config.toml
n_layer = 12
d_model = 448
n_head = 7
n_kv_head = 7
head_dim = 64
d_mlp = 1792
vocab_size = 8192
activation = "swiglu"
norm = "rmsnorm"
norm_place = "pre"
norm_eps = 1e-06
positions = "rope"
rope_base = 1000000.0
rope_fraction = 1.0
qk_norm = false
attn_scale = 0.125
bias = "none"
tie_embeddings = false
parallel_block = false
init = "uniform"
init_std_qkv = 0.0274
init_std_o = 0.00559
init_std_up = 0.0274
init_std_down = 0.0028
optimizer = "adamw"
lr = 0.000908
beta1 = 0.95
beta2 = 0.98
weight_decay = 0.16
lr_head = 0.00872
warmup_steps = 228
schedule = "wsd"
decay_fraction = 1.0
decay_shape = "sqrt"
final_lr_fraction = 0.0
batch_tokens = 65536
seq_len = 1024
doc_mask = true
train_tokens = 601300000
steps = 9176
dataset = "wikipedia_en"
MLP neurons of a small language model. Each row is named by its layer, matrix (down: output weights) and neuron, and shows model dimensions 149-276. Each number is 128 + 32 x the weight over its row's rms, rounded and kept within 0 to 255. A neuron's up and down rows have the sign that makes its largest values positive.
A block is one neuron, or neurons of one layer that tend to fire together. After each block is what it responds to, as a language model described it from the Wikipedia text at the highest values.

L6.down17 [125 163 106  89 108 177 125  97 150 142 126 183 159 146 118 149 126 110 111 132 139 120 162  57 121 143 112 190  97 153  97  85 110 111  54 108  98 171 147  87 161 163 124 116 182 138 129 119 121 162 119 118 111  95  93 145  96 147 150 149 179 153 105  95  95 172 180 132  79 129 120  86 117 142 132 140 151 140 126 117 200 148 125 144  97 120 102  77 173 153 164 149 121 132 108 174 122  68 109 147 191  98 116  74 132  92 132 184 176 102 110 149 171 159 129  74 102  97 134 134 148  96 160 129  97 134 147 158]
L6.down130 [133 183 164 128 155 124 102 110 197 100 123 132 163 104 108 176 207 180 167 119 134 147 135  93  77 106 117 108 123 132 116 111  86 128 137 158  96 168 101 120 106 178 113 150 121 130  96 144 110 154 109  98 184 156 151 174 133 134 118 165 194 132  76 162 156  88 130 100 102  58 128 122 155 138 100 166  76  63 129  82 153 163 113 135 103  95  82 120 111 161 124 127 178  91 150 130  97 136 154 145  58  45  52 133 126 175 179 117 109  98 115 124 124 173 132 115 113 149 160 106 157  87 119  85  85 151 131 112]
L6.down241 [124 127 139  94 109 118 116 148 172 141  97 142 142 136 123 113 134 135 122 101 188 107 127 123 145 176 124  79 118 190 154 136 112  71 129 149  96 128 115 136 101 146 202 146 112 185 110 107 123 111 141 128  78  90 181  69  99 107 117 139  87 131 152  93 105 127 105 138  59  92 150  97 139 142 135 171  80 156 131  89  69 102  99 151 114 117 159  92  55 171  85 136 129 100 153  69  96 129 101 129  74 111  79 145 110 151 158  82 144  98 178 113 130 151 109 127 161 142 136 148 144 104 167  96 127 109  50 131]
L6.down280 [139 100 144 158  99  68 148 122 103  86 134  95 163 101 143 123 148  97 183 126 166 176 187 118 131 123 177 135 149 124 115 201 169 156 152 110 193 138 126 119 211 153 142 127  89 131 112 119  94 117 141 115 113 180 127 140 109 130 106 154 142 164 147 116 119  82 129  98  87 128 142 140 120 145 134 134 117 114 184  84 146 155  89 144 110  87 181 113 124 170 128 107 165 129 195  70 103 105 120 215  77 150 130 110 136 125 121 104 130 108  86 153 167 144 134 139 106 140 145 117  80 179 143 181 179 108 101  83]
L6.down355 [142 132 139 111 123 102 158 133  89 145 146 144 116 120 174 123 168 128 176 146 173 152 159 103  90 146 117 130 124 139 141 147 175 131  96 131 125 168 125 143 141  99 156 111 152 116 148 124 124 128 189 101  75  95 133 137 119 131 180 107 116 129 179 177  68 146 170 119 182 118 103  99 130  82  74 126 150  65 125 143  86 157 159 154 175 116 113 112 100 114  96  73 126 138 103  98 150 123 186 115 118  68 130 107 105 142 185 105 173  86 140 142  73 112 161 152 137 136 174 143 135 150 135 131 134 152 147  95]
L6.down420 [161  80 140 110 167 143 148 182 153 100 118  84  81  73 107  73 106 144 132  80 105 163 138 158 118 136 127 176 156 102 143 160 146 153  67 114 151 161 118 141 106 121 184  99  99  68  83 119 176 124 165 151 199 138 151 139  97 147 155  88 120  84 154 132  45  34 103 179  92  82 140 136 113  94 165 149 162  66 143 104  97 153 101 111 116 204 149 148  98 127 101  88 103 127 136 107 119 115 188 123  91 133 109 133 102 117 172 116 158 159 169 182 119 188 149 181 100 120  98 106 123 142 152 144 105 120  68 115]
L6.down568 [110 158  78 149  88 135  82 161 174 110 111  81 119 120 111 153 156  93 175 123  63 140 165 135 135  96 102  88  67 117 143 154 179 139  77 197  96 108 181 143  94 137 112  78 112 110 146 143  86 161 125 146  81 156 137 142  93 113 133 113 133 123 113 217 158 132 121 133 136 144  95 147 116 133 131  70 133 172 229 134 107  95 133 126 130 178 113  47  94 132 172 108 123  98 143 139 167  70 191 132 147  64 137 150 109 119 134 171 115 134 101 142 128  90  68  86 165 126 134  73  79 185  96 102 108 153  88 104]
L6.down615 [126  88 152 169 130 124 144 105 121 143  96 165 193 177 191 108 173 113  76  75 131 144 122  58 114 152 142 166 107 124 164 181 129 138  95 172  92  94 178 134 127 181 125 150 166 154 120 113  78 114 139 114 111 137 134 131 113 125 161 156 140  77  87 117 113 151 137 111 105 107 175  91 195  62 131 151 114 116 158 182 123 142  73 143  93  90 138 134 112 110 183 129 164 151 121 160 142 130 125 153  54 136 135 141  38 123 137  77 128 130 166 141 145 159 192  83  99 113 145 121 157 129 137 112 110 113  96 131]
L6.down718 [ 73 134 188 145  89 121 158 135 155 127 139  65 161 136 111 135  98 128 115 155 115 126 107 157  99  81 124  76 119 159 149 112 157 108 177 174 115 192 108 108 163 185  63 141 155 145 178 116 127 143  91 115 146 118 119 138 103 146 116 172 145  83 104 109 138 109  98  99 162 169 138 157 116 150  88 166 126 108 161 165 138 149 101 131  49 124  99 177 105 132  87 122 107 181 169 119 111 165 120  56 127  61 114 157 136 123 137 100 146 147 199 148 136 123 129  96 122 101 193 161 133 112 138  86 160  76  65 138]
L6.down780 [134 110 125  90 117 171  55 112 129  87 150  72 187 169 129 122 123 129 145 156 126 180 131 123 107  89 104  83  92 145  93  58 136 146 112 177 102 114 183 133 122  73  94 182 135 169  79 129 151 107 147 133 139 112  86 146 128 106 119 143 108 108 119 176 107  82 112 110  95 118 137 111 166 139 143 132  78 125  89 140  91 107 168 170 114 130 148  90 129 193 134 116 134 153 147  69 150 107 120  84 156 133 165 105 125 165 121 177  90 153 114 110 101 102 142 153 207 137 121 136 134 113  71 162 113  97  87 131]
L6.down867 [ 99 171 111 168 201 135 206 140  91 112 130 153 130 172 149 109  69 157 139 113  75 135 151 113 151 118  90 106 145 144 134  85  77 134 108 158 131 109 139  98 156 134 120 141 128 146 172  89  93 162  40 133 133 136 182 140 108 161 163 155 112 132 121 139 108  75 145 103 121 106  89 112 110  99 132 123 158  95 144  67 128 138 131 106 109 101 211  88  72 186 165  78 164 117 132 127 178 119 161 160 113 111 152 111  75  90 218  99 120  99 140 131 123  92 142  95 145 126 146 114  90 123 112 122 122 128 147 105]
L6.down1292 [151 178 127  87 133  83 153 130  78  95 157 127 179 117 116 137 108 125 161 128  59 168 168 124 110 150 137 146  78 135 113 124 109  86  91 176 159 142 124 165 145  78 129 106 103 121 122 133 123 215 104 117 138 144  51 104 117 230 181 150 159 113 139 117 103 100 116 122 136 113 164 198 113 113 125 181 132 100 168 134   9 138  95 122 140 135 133 122 170 121 125 117 126 165 134  94 113 120  92  83 131 122 148 122 170 183 122  58 138 160 143 158 116 148 150 126 163 103 213  98  67 103 149 109 158  83 125 115]
L6.down1309 [164 140  76 124  92 151 180 141 150 158 123  84 192 184  79 140 118  90 166 121 123 168 144 104 107 147 187 123  70 131 151  73 141  77  93 142 135 142 138 109  97 136 124 103 158 167 150 133 116  66 110 115  64 125  77 141 107 148  95 164 110  90  99 117 125  96  45 144 128  52 117 129 142 159 138 124 116  87 191 113 106  48 103  98  79 203 115 107 161 102 142  99 117  95 104 137 167 124  69 158 127 165 145  80 184 152 108 156 146 146 187 146 145 110 170 136  88 121 163 195 120 122 148 129 115  51 166 203]
L6.down1319 [143 107 132 114 171 105 136  81 104 133 146 154 153 145 132 120 162 175 170 134 149 135 142  88 104 146  98 142 143 146 147 105 160  79  77 169 131  97  95  82 152 103 113 135 126 130 123 142 177 121 107 103  85 140 145 144 159 133 124 148 121 144 131 102 175 119 168  86  93 139 213 113 137  81 152 172  98 128  96 110 104 107 111 123  83  57  85 119 131 189 130  58  99 169 114 142  55 109  84 162 134 130 175 138 157  89 179 100 170 140 118 117 120 173 121 116 151  90 121 136 186 135 136  67 138 149 102  86]
L6.down1420 [ 77 140 106  88 137 173 150 147 145  90 138 142 150 187 136  54 114  98 167 133 137 159 138 105  94 105 150 138 169 175 166 197 136 157  83 155 102 159 127 104 139 148 135 122 144 132 161  52 121  75 110 116 176 128 121 121 101 154 144 134 184 130 134 121 100 103  97 159 134 104 120 143 176 152 133 140 143 170 189 153 114 128 118 146 149  94  97  99 132 149 144 118  95 148 186  92  73 186 155  81 170  68 117 145 141  61 180 118 168 128 147 166 135 120  74 118 105 114 124  85 116 132 135 171 162  78  93  95]
L6.down1757 [177 138 146  64 151 108  96 154  99 172 164 121 132 123 108 163 120 196 153 106 111 169 119 102 125 119 108 108 102 143  73 134  98 163  69 161 109  97 216 154 121 126 134  74 140 137 126  51 176  97 153  87 128 106 133 104 118 119 103 156 168 161 170  89  77 115 157 146  77  76 134 126 127 150 144 143  84 116 117 101 146 109 123 144 114 122 150  82 123 106 139 124 104 124 175 156  92 113  99 152 120  57 110 115 101  70 158 109 117 180 121 114  91 145 141  97  99  86 128 106 160 154 107 115 139 131  99 140]
Description: Final table-cell values. Digits or numbers in the last cell of a Wikipedia stats-table row just before the row break, like totals 28|2 or 6.2; weakly, other table cells and row-end pipes.

L2.down1478 [173  81 111 113 157 198 130 111 168 179 167 154 142 126 139 118  96 134  97 150  98 112 113 176 106 165 149 178 221 133  72 172 147 147  62  63 117 170 124 100  67 126  93 137 163 158 100 134 127 123 147 157 147 129  89 158 141 114 124 128  90 117 122 119 141 123 116 139 116 129 158 108 139 101 107 209 132 125 126 107 139 193  88 174 125 123 115 100 151  57 112 148 109 116 118 101 175 154 107 122 111 166 135 110 147 134 142 140 118 130 136 119 204  47 134 162 135 100  56 153  78 153 154 131 164 132 158 157]
Description: Table and infobox entries. Table cell ends and row breaks plus team, place and person names inside wiki stats tables and infoboxes, e.g. Boston, Estonia, Nashville.

L2.down1383 [158 107 159  78 155 128 155 138  81 137 139 115 126 194 112 115 130 109 102 107 103 110 131 127 109 158 104 133  49 103 143 136 163 100 130 146 125 109 115  89 115  89 117  93 146 121  61 163 174 103 110 131 129 134  72 108 147 139 123 146 155 115 109 141 119  99 104 169  89 118 111 128 103 103 122 185 109 127 142 106 134 151  95  68 131 119 115 136  78 107 144 150 115 127 183 143 125 140 102 129 156  92 146 163  98 141 102 150  96 102 212 113 107  98 174 114 128 112 145 135 119 186  55 137 115  81 131 101]
Description: Mid-word fragments and year digits. Middle word-pieces, strongest on emor in commemorate or memorable, plus year digits like the 1 in 2013 or 1886, and verbs after to.

L3.down177 [ 80  96 109  83 141 123  99 123 104 104 149 125  75 180  86  69 119 144 141 116  89 117 170 119 137 119 110 141 160 114 101  98 106 150 116 158  66 127 101 116  75 123 189 108  86 172 158  93 116 136 139 121  95 135 126 136 118 147 169 102 117 133 155 148 124 133 160 181 122 168 133 141 157 103 159 170 181  99 135  67 115 100 102 178 173 120 121 136 151 179  86 145 106  78 134  78 169 196 174 104  62  56 105  82  94 125 138 155  86 116 165 123 112 156  84 117 154 139  87 115 161 197 151 185 128 112  72 140]
L3.down627 [131 145 142 173 168 119 163  87 155 136 107  97  93 125  85 117 147 190 124 107 126 115 118  70 114 173 122  91 150 120 124 139  88 181 106 127  84 116 150 147 126  89  71 148 114 174 102 142 135 129 149 151 179 133 125 128 118  89 161 143  87  93 105 130 178 152 124  88 157 129 100 122 118 120  85 168 140  78 139 166 159 138 134 127 162  81 180 140  79 188 124 147 122  86 121 142  77 170 150 116 146 125 156  98 135 150 148 117 103 110 108 165  77  93 114 101  52 155  81 128 168 141  97 168 117  93 151 143]
L3.down890 [120 140 129  96 120  61 146 143 147 137 196 207  79 138 190 101 176 116 127 153  73 152 119 133  77 115 129 165 131 116 108  77 109 202 125 199  99  90 108 133 163 141  88 121 167 145 158  67  79 136 113  92 174 147 122  90 199 120 158  76 137  90 142 175 108 100 129  95  76 164 148 113  73 152 134 162 132 157 113 176 173 111 144 121 157 126 138 101 134 149 125 126 156 132 108 146  77 124 131 145 170  91 144  71  66  73  88 164 148  89 114 108 126 127  96 200 170  90 122 115  76 110 120  64  77  72  52 128]
L3.down1471 [109 102 104 124 113 162  96 133 179 105 111 102 152 142  65  88  78 120 157 169 138 115 147  82 111 138 103 109 144 122 151 163 120 157  76 151  91  74 191 100 191 103 131 115  90  78 165  75 122 183 147 112 176  99 123 135  86 180 160 139 117 125 138 175  96 146  92 160 139 164  45 165 128 191  97 109 148 152 104 130 146  96 115 173  84 152 120 114 118  56  80 177 137 149  89 120 163 151 146 174 187  98 110 133 129 121 207  81 110 225  97 127 186 137 113  91 133  96 167 147 120 111 107 123 102 124 128 104]
Description: Mid-word name pieces. Second or later word-piece inside a proper name, usually in sports or results tables (D-one-gal, D-ae-jeon, A-i Fukuhara), plus score digits like 1–1.

L6.down302 [111 145 111 151  88 106 114 108 137 152 106  76 105  93 134 127 117 110 154  84 157 132  78  94 163 144 132 118 143 151 157  86  80 116 129 145  62 140 187 197 170 124 140 153 157 141 130 134 188 176  85 125 140 110 152 147 182 128 136  84 125 120  91 152 158 154 180 144 182  73 126 103  43 119 145 198 137 104 140 134 136  77 109 115 132 106 188 134 110  97 114 112 126 127 125 142 142 116 140 132 119 107 183 141 120  97 108  94 127  93 102 126 123 149 125 180  55 144 165  99 131 167  71 136 140 122 217 144]
L6.down306 [150 137 162 171  77 130 155 105 143  92 118 192 160 183  88  79 139 150 159 134 124 114 156 145 151  89  76 107 173  67  85 109 129 128 107 141 174 104 175  78 157 104 123 129 193 142 160 161 152 100 104 147  39 152 123 127 174 157 128 150  90 201 113  64 169 130 159 169 156 109 112 112  69 120 127 165 166 176 144  81 147 145 119 152 184  80 167 139 166 121 114 177 126 195 145 107  61  93 195 166 112 161 111 114 116 122 103 144 165 162  68 143 123 143 120  97 122 142  95 107 102  85 145  81 139 104 135  84]
L6.down432 [ 86 178 139 137 135 119 131 139 149 115 103 130 135 130 167 149  86 142 136 114  69  80 118 162 120 156 111 154 129  57 104 122 129 117  95  85 193 151 167  70 118 131  95 118 165 154 118 146 110 180 174 154 131 145  43 144 119 123 126 112 129 159 112 139 117  93 160 182 116 117 121 124  80 149 128 159  54 132 170 173  91 102  85 138 166 121 186 121  99 167 159 129 190 150  43 106 149 169 122 179 184  80 154  81  97 109 103  97 100 103  98 101 128 141  68 157 147 179  95 106 119 144 213  74 115 104 166 153]
L6.down488 [115 111  81 139 133  76 193 104 110  97 175 141 103 130 173 144 119 104 163 160 180 221 187  92 138  56 116 114 117 110  96  66 166 169 174 168 143  87  97 116  93  71 142 148 157 164 102  64 107 135 142 103 128 110 151 139  94 150 136 148 116  74 132 126  54  47 120 158  82  94 148 126 128 103 123 135 129 113 167  91 122  96 119 126 127 133 141 109 145 165 106 148  98 147 100 102 124 200 142 106 168 135 124 123 107 100 124  91  52  48 149 179 184 151  56 129 173  67 120 142 124  81 132 167 151 152 121 130]
L6.down545 [156  83 114  99  81 183 188 135  93  51  83 118 101 125 122 161 148 136  99 137  65 134 119 147 141 122 102 136 126 146  32  98 149 138  94 188 185 146 100 161  57 129 149  77 120 178  64  40  81 146  88  77 101 131 121 117 104 128 105  74 167 121 146 158  69 153  94 144 112 108 120  66  83 131  58 131 111  86  93 150 135 123 100 143 130  70 141 112 118 129 144 137 175 119 104 104  84 167  90 152 180  84 121 115 121  34 137  91 213 104 144 133 150 128  73 127 136  94 113 119  65  97 198 168 128 122 116  94]
L6.down579 [161 113 135 141 161 176 167 115 123 135  68 141 108 130 128 132 108 148 132 151  84 180 122 152 155 156 122 136 134 112 119 127  89 226 145 200 114 114  77 121 132 124 119 125  99  92 144 127  86 148  82 159 118 169  99 140 104 161 130 180 142 119  90 102 150 175  89 160 139  71 155 140 168 158 105 147 104 110 126 120 110  90 144 102 148 151 129 174 149  74  99 120 103 113 164 182 117 127  67 106 138 158 129 139 126 165 131 149 118 177 127 154  98 120 130  50 125 106 183  89 202 119 171 108 163 132 168 106]
L6.down807 [165 121 101 118  85 106 118  96 131 109  54 174 176 198 170  68 122 121 104 161  95 156 188 109  95 121 120 145 139 167 146 104 159 108  79 131  91 115  98 115 111 117 135  88  99 186 168 130 180 111 169 117 153 145 139 121 103 127 139 124 199 131 157  92 141  63  81 125  92 174  60 112 154  48 146  81  96 129 161 137 161 140 165 112 156 178 144 167  81 141 133 132 156 156 114 159  91 107  99 113 110  87 191 144 160 106  98 118 141 158 136 134 161 137 205  81 172 181 129 102 146 184 152 148 131 136 160 171]
L6.down842 [183  82 113 150 105 164 150 135  91  68  89 151 147 148  89 144 130 121 140 143 130 123 149 164 157 168 138 164  93 125 160 136  82  93 120 115 186 115 147 107 135 112 120 128 135 148  87  86  71 102 160 119  77  42  91 157 165 120 123 153 157 104 136 131 120 114 157 141 107 151 164 170 124 110 100 126 126 144 102 157 138  81 149 139 149 127 157 105 101 104  88 207  88 179 109 122 162 194 121  56 103  82 115 124 157  78 140 153 180 111 139 120 168 117 125 185 139 153 127  91 144  58 129 190 135 140 154 116]
L6.down967 [ 84 100 122 126 141  99 132  64 137 123 116  85  57 170 120  88 129 131 143 121 212 149  93 138 155 102 106 131 119 104 141 124  95  92 117 194 141 127  97 112  97  85  92  67  72  71 146 137 191  69 159 162 134 146 164 133 220 113 150 157  99  96  65 115 131 211 134 131 138  66  96 125 117 100 116 131 125 121 101 168  79 104 124 142 150  66 119 161  94  88  83 118 134 102 104 164 155 143  95 147 149 159 118 153 116 110 152 119 135 150 149  58 113 143 111  90  95 129 107 184 168 125 113 130 153 121 126 152]
L6.down1101 [138 128 124 100 133 125 190 145  84 112 137 119 149 124 180 123 114  72 110 154  53 138 168 155 119  69 161 116 157 110 138 171 113 126 189  99 175 152 154 136  91  82 159 183 117 181 106  87  55 140 126 126  83 155 122 166 113 149 146 119 146  82  55 112 174  86 111  76 138 147 123 141 148 198 101 110 113  95 129 114 136  74 129 163 151  93 146 175  89 198  84  90  99  65 133  66  72  94  75 111 112 159 153 103 103 130 124 135 121 135  88 159 127 133 123 126 141 122 114 105 124 131 108 172 153 142 140 174]
L6.down1265 [121 151 165 163 106 177 116 100 138 151 168 160 141 130 186 117 176  84 111 121 136 153  83 155 151 118  70 160  92 151 104 164 154  82 121 183 169 168 134  74 140 116 136 153  97 119 133 107 151  95 112 130 114  92 147  77 137 167 116 114 103 152 101 105 166 118  94 157  73 130 230 122 140 154 173 114  91 110 128 118 122 159 133 160 135 137  73  90 127 131 165 124 116 120 128 146 101 137  88 134 173 152 126 137  69 122 177 153 131 165 125 145 175 139 152 155 157 156 134 124 154  89 110  67 131 138 146 148]
L6.down1401 [154 115  91 142 150 127 128 124 113 166 173 106 106  76 163 163 160  85 195 113 125 105 123 138 103 141 167 121 233  70 139  81 112 105 107 144 155 108 105 131  67 154  84 137  61  98 126 139  74 121 133 139  89 133 102 121 119 115 150 153 163 144 140 113 102 109 146  87  34 134  81 147 178 131 143 105 104 167 118 175 106 146 180 161 132 193 192  99 151  97 121  90 132 182 123 158 145 114 126 101 141 141  87 112 122 115  82 108 153 103 140 124 108  74 177 167 142 194 148 151 106 101  81 127 135  94 134 119]
L6.down1623 [128 102  97 165 129 118 155 105 126 169  98 103 180 161 134 108 169 117 100 162 160 168  87  74 124 174 128 116  74 173 175 179  79 102 177 107 168 158 121 103 109 141 180 111  57  96  65  98  91 130 124 107 136  85 108 106 145 147 149 158  83 133 122 146 193 119  96 140 115 173  75  60 138  78 127 107  94 115 132 145 131 105 167 113 121 125 119  97 112  99  90  77 112 153 182  87 129  74 137 147  98  69 162  86 122 132 149 173 135 118 144 101 111 148 123 138 122  84 139  96 212  86  37 146 174  94 116 133]
L6.down1627 [ 99  81 142 178 124 115 155  92 147 153 200 110 163 127 163 146 161 113 155  96 149 170 127 132 104 123  79 105 155 121 136 172 127 113  99 176 140 152 149 144 165  96 113 119 161 139 146 119 115  84 112 136  90 190  93  99 147 106 179  95  59 140  85 137 125 121 186  84  85  41  95 111 128 165 117 155 111 116 161  96 120 114 120 129 107 110 121 110  82 145 131 137 114 134 155 120 119 197 119 158 196 160 105 134 149 148 199  94 131 132 119 128 125 138 120 167 164 151 157 140 170 113 117 116 181 144 158 156]
L6.down1655 [ 91 156 135 111 143 115 113 118 156 115 128  78 108  54 143 101 102  65 179 175 132 139 150 130 144 132 117 127 125 169 121 148  88 183 165 131 142 152  75 172  91 103 127 116 162 102 124 145 168 170 114  89 105 149 131 130 136 182 145 106 138  57 139  56 136 122 184 133 149  87 165  99 175 139  76  53 135 125 131  95 169 120 131 141 103 180 134 129 106 103  92  97 135 134 128 160  90 139  66 159 161 119  84 156 147 106 155 140 151 124 140 191 135 165 143 137  98 124  94 166 167 142 182 137 115 122  99 112]
L6.down1657 [155 177 157 118  62  97 129 118 176 123 177 120 123  96 103 125  74  70 155 159 129  98 128  83 129 183  36 161 128 108  88 146 150 142  99 117 199 118 146 115 116 154 109  68 107  87 102 142 128  51 163 109  78  90 173 124  60 158 131 152 145 130  70 164 112 159 128 189 100 169 126 121  64 135  85 124 134 119 105 132 154 135 136 104 110  76 144 127 189 100 109  44 102 157 106 166 152  77  92 166 123 115 131 120  94 101 168 177 117 164 142  93 168 103  90 121 102 118 177 100 155  88 136 143 126  69 181  90]
Description: Year first digit. The first digit of a year, most often the second year of a range after an en dash (1782–1839, 2007–08), or years after "in", "since" or a date.

L3.down196 [140 113  99 184 103 159 120  87 120 145 156 142 104 102 181 124 128 136 185 150 144 123 134 190 152 112 117 138 100 139 129 166  72 114  84 168 179 145 133 171  86 151 170 154 118 130 111 107 160 109 132 156  65 182 112  79 166 111 164 105 110 161 172 107  71  79 134 118 140 124 115  96 133 116  90 133 105 120 135 153 127  73 143  99 116 129 133 149 176 119  52  86 145 102 129 114 194 110 155  88  92 142 159 181 145 106  70  85 155 147 145 141  91 118 147 124  82 117 110 160 100 154 185 136  65 192 104 141]
L3.down355 [119 112 135 113  84 153 141 152 125 180  82 161 112 122 112 102 114 136 118 127  98 181 112 148 148 133 114 150  81 104  70 140  71  89 104 129 136  89 115 136 114  52 145  87 152  78 141 135 159 126  63 166 102 131 103  70 177 100  71  72 136 184 107  93 130 109 109 157 115 118 109  89  95 135 157 109 135 167 182 115 139 156 156 104 120 104 127 158  93 124 117 140 117 109 137  83 183 107 138 122 160  68 153 116 140 170 129 135 158  85 108 113 120  61 155 134 156 100  93  59  99 133  83 180 133 137 132 110]
L3.down865 [ 69 177 158 186 122 135 112 104 170 109  81 221 104 107 118 129 141  76 139 108 157 112 117 119  85 132  89 159 145  53 138 128  90 112 192 143 140 105 108 130 108 168 108 140  95 139 129 131 113  56 130 168 130 152  96 142 109 142 157 160  45 106 112 145 143 126 152 133 122 144 158 150 107 127 115 128 142 133 111 100 150  95 115  84 148 137 164 104 136 137  91  76 112 118 110 136 162 143 105  80 139 147 143 138 105  87  95 124 135 109 138 119 143 133  93 101 123  96 122 126  61 135 120 153  91 149 113 122]
L3.down1580 [152 128 112 114 143 144  81  73 196 144  89 144 150 185 102 143 141  99 159 158 141 150  74 132 108  89 135 158  98  98 157 117 160 136 142 117 142 101 160 159 125  90 147 112 166 154 137  78 105 112 114 111  90 152 118 110 177 196 105 161 169  94  96 144 101 117  57 158 159 143 125 130  96 118 141  88 136 102  79  88 113  85 134 182 131 168 130  92 144 128  46 128 101 110  63 120 151 103 125 147  85 166 141 105 141 172  36 133 123 147 122 173 124 110 152 161 130 122 144  95 162 115 111 117 130  86 102 139]
Description: Year-range second year. The first digit of the year after a dash in ranges like 1986–1987, 1877–1957 or 2015–2016, often in tables; also weakly on word-ending pieces such as learn-ed, det-ach, grew up.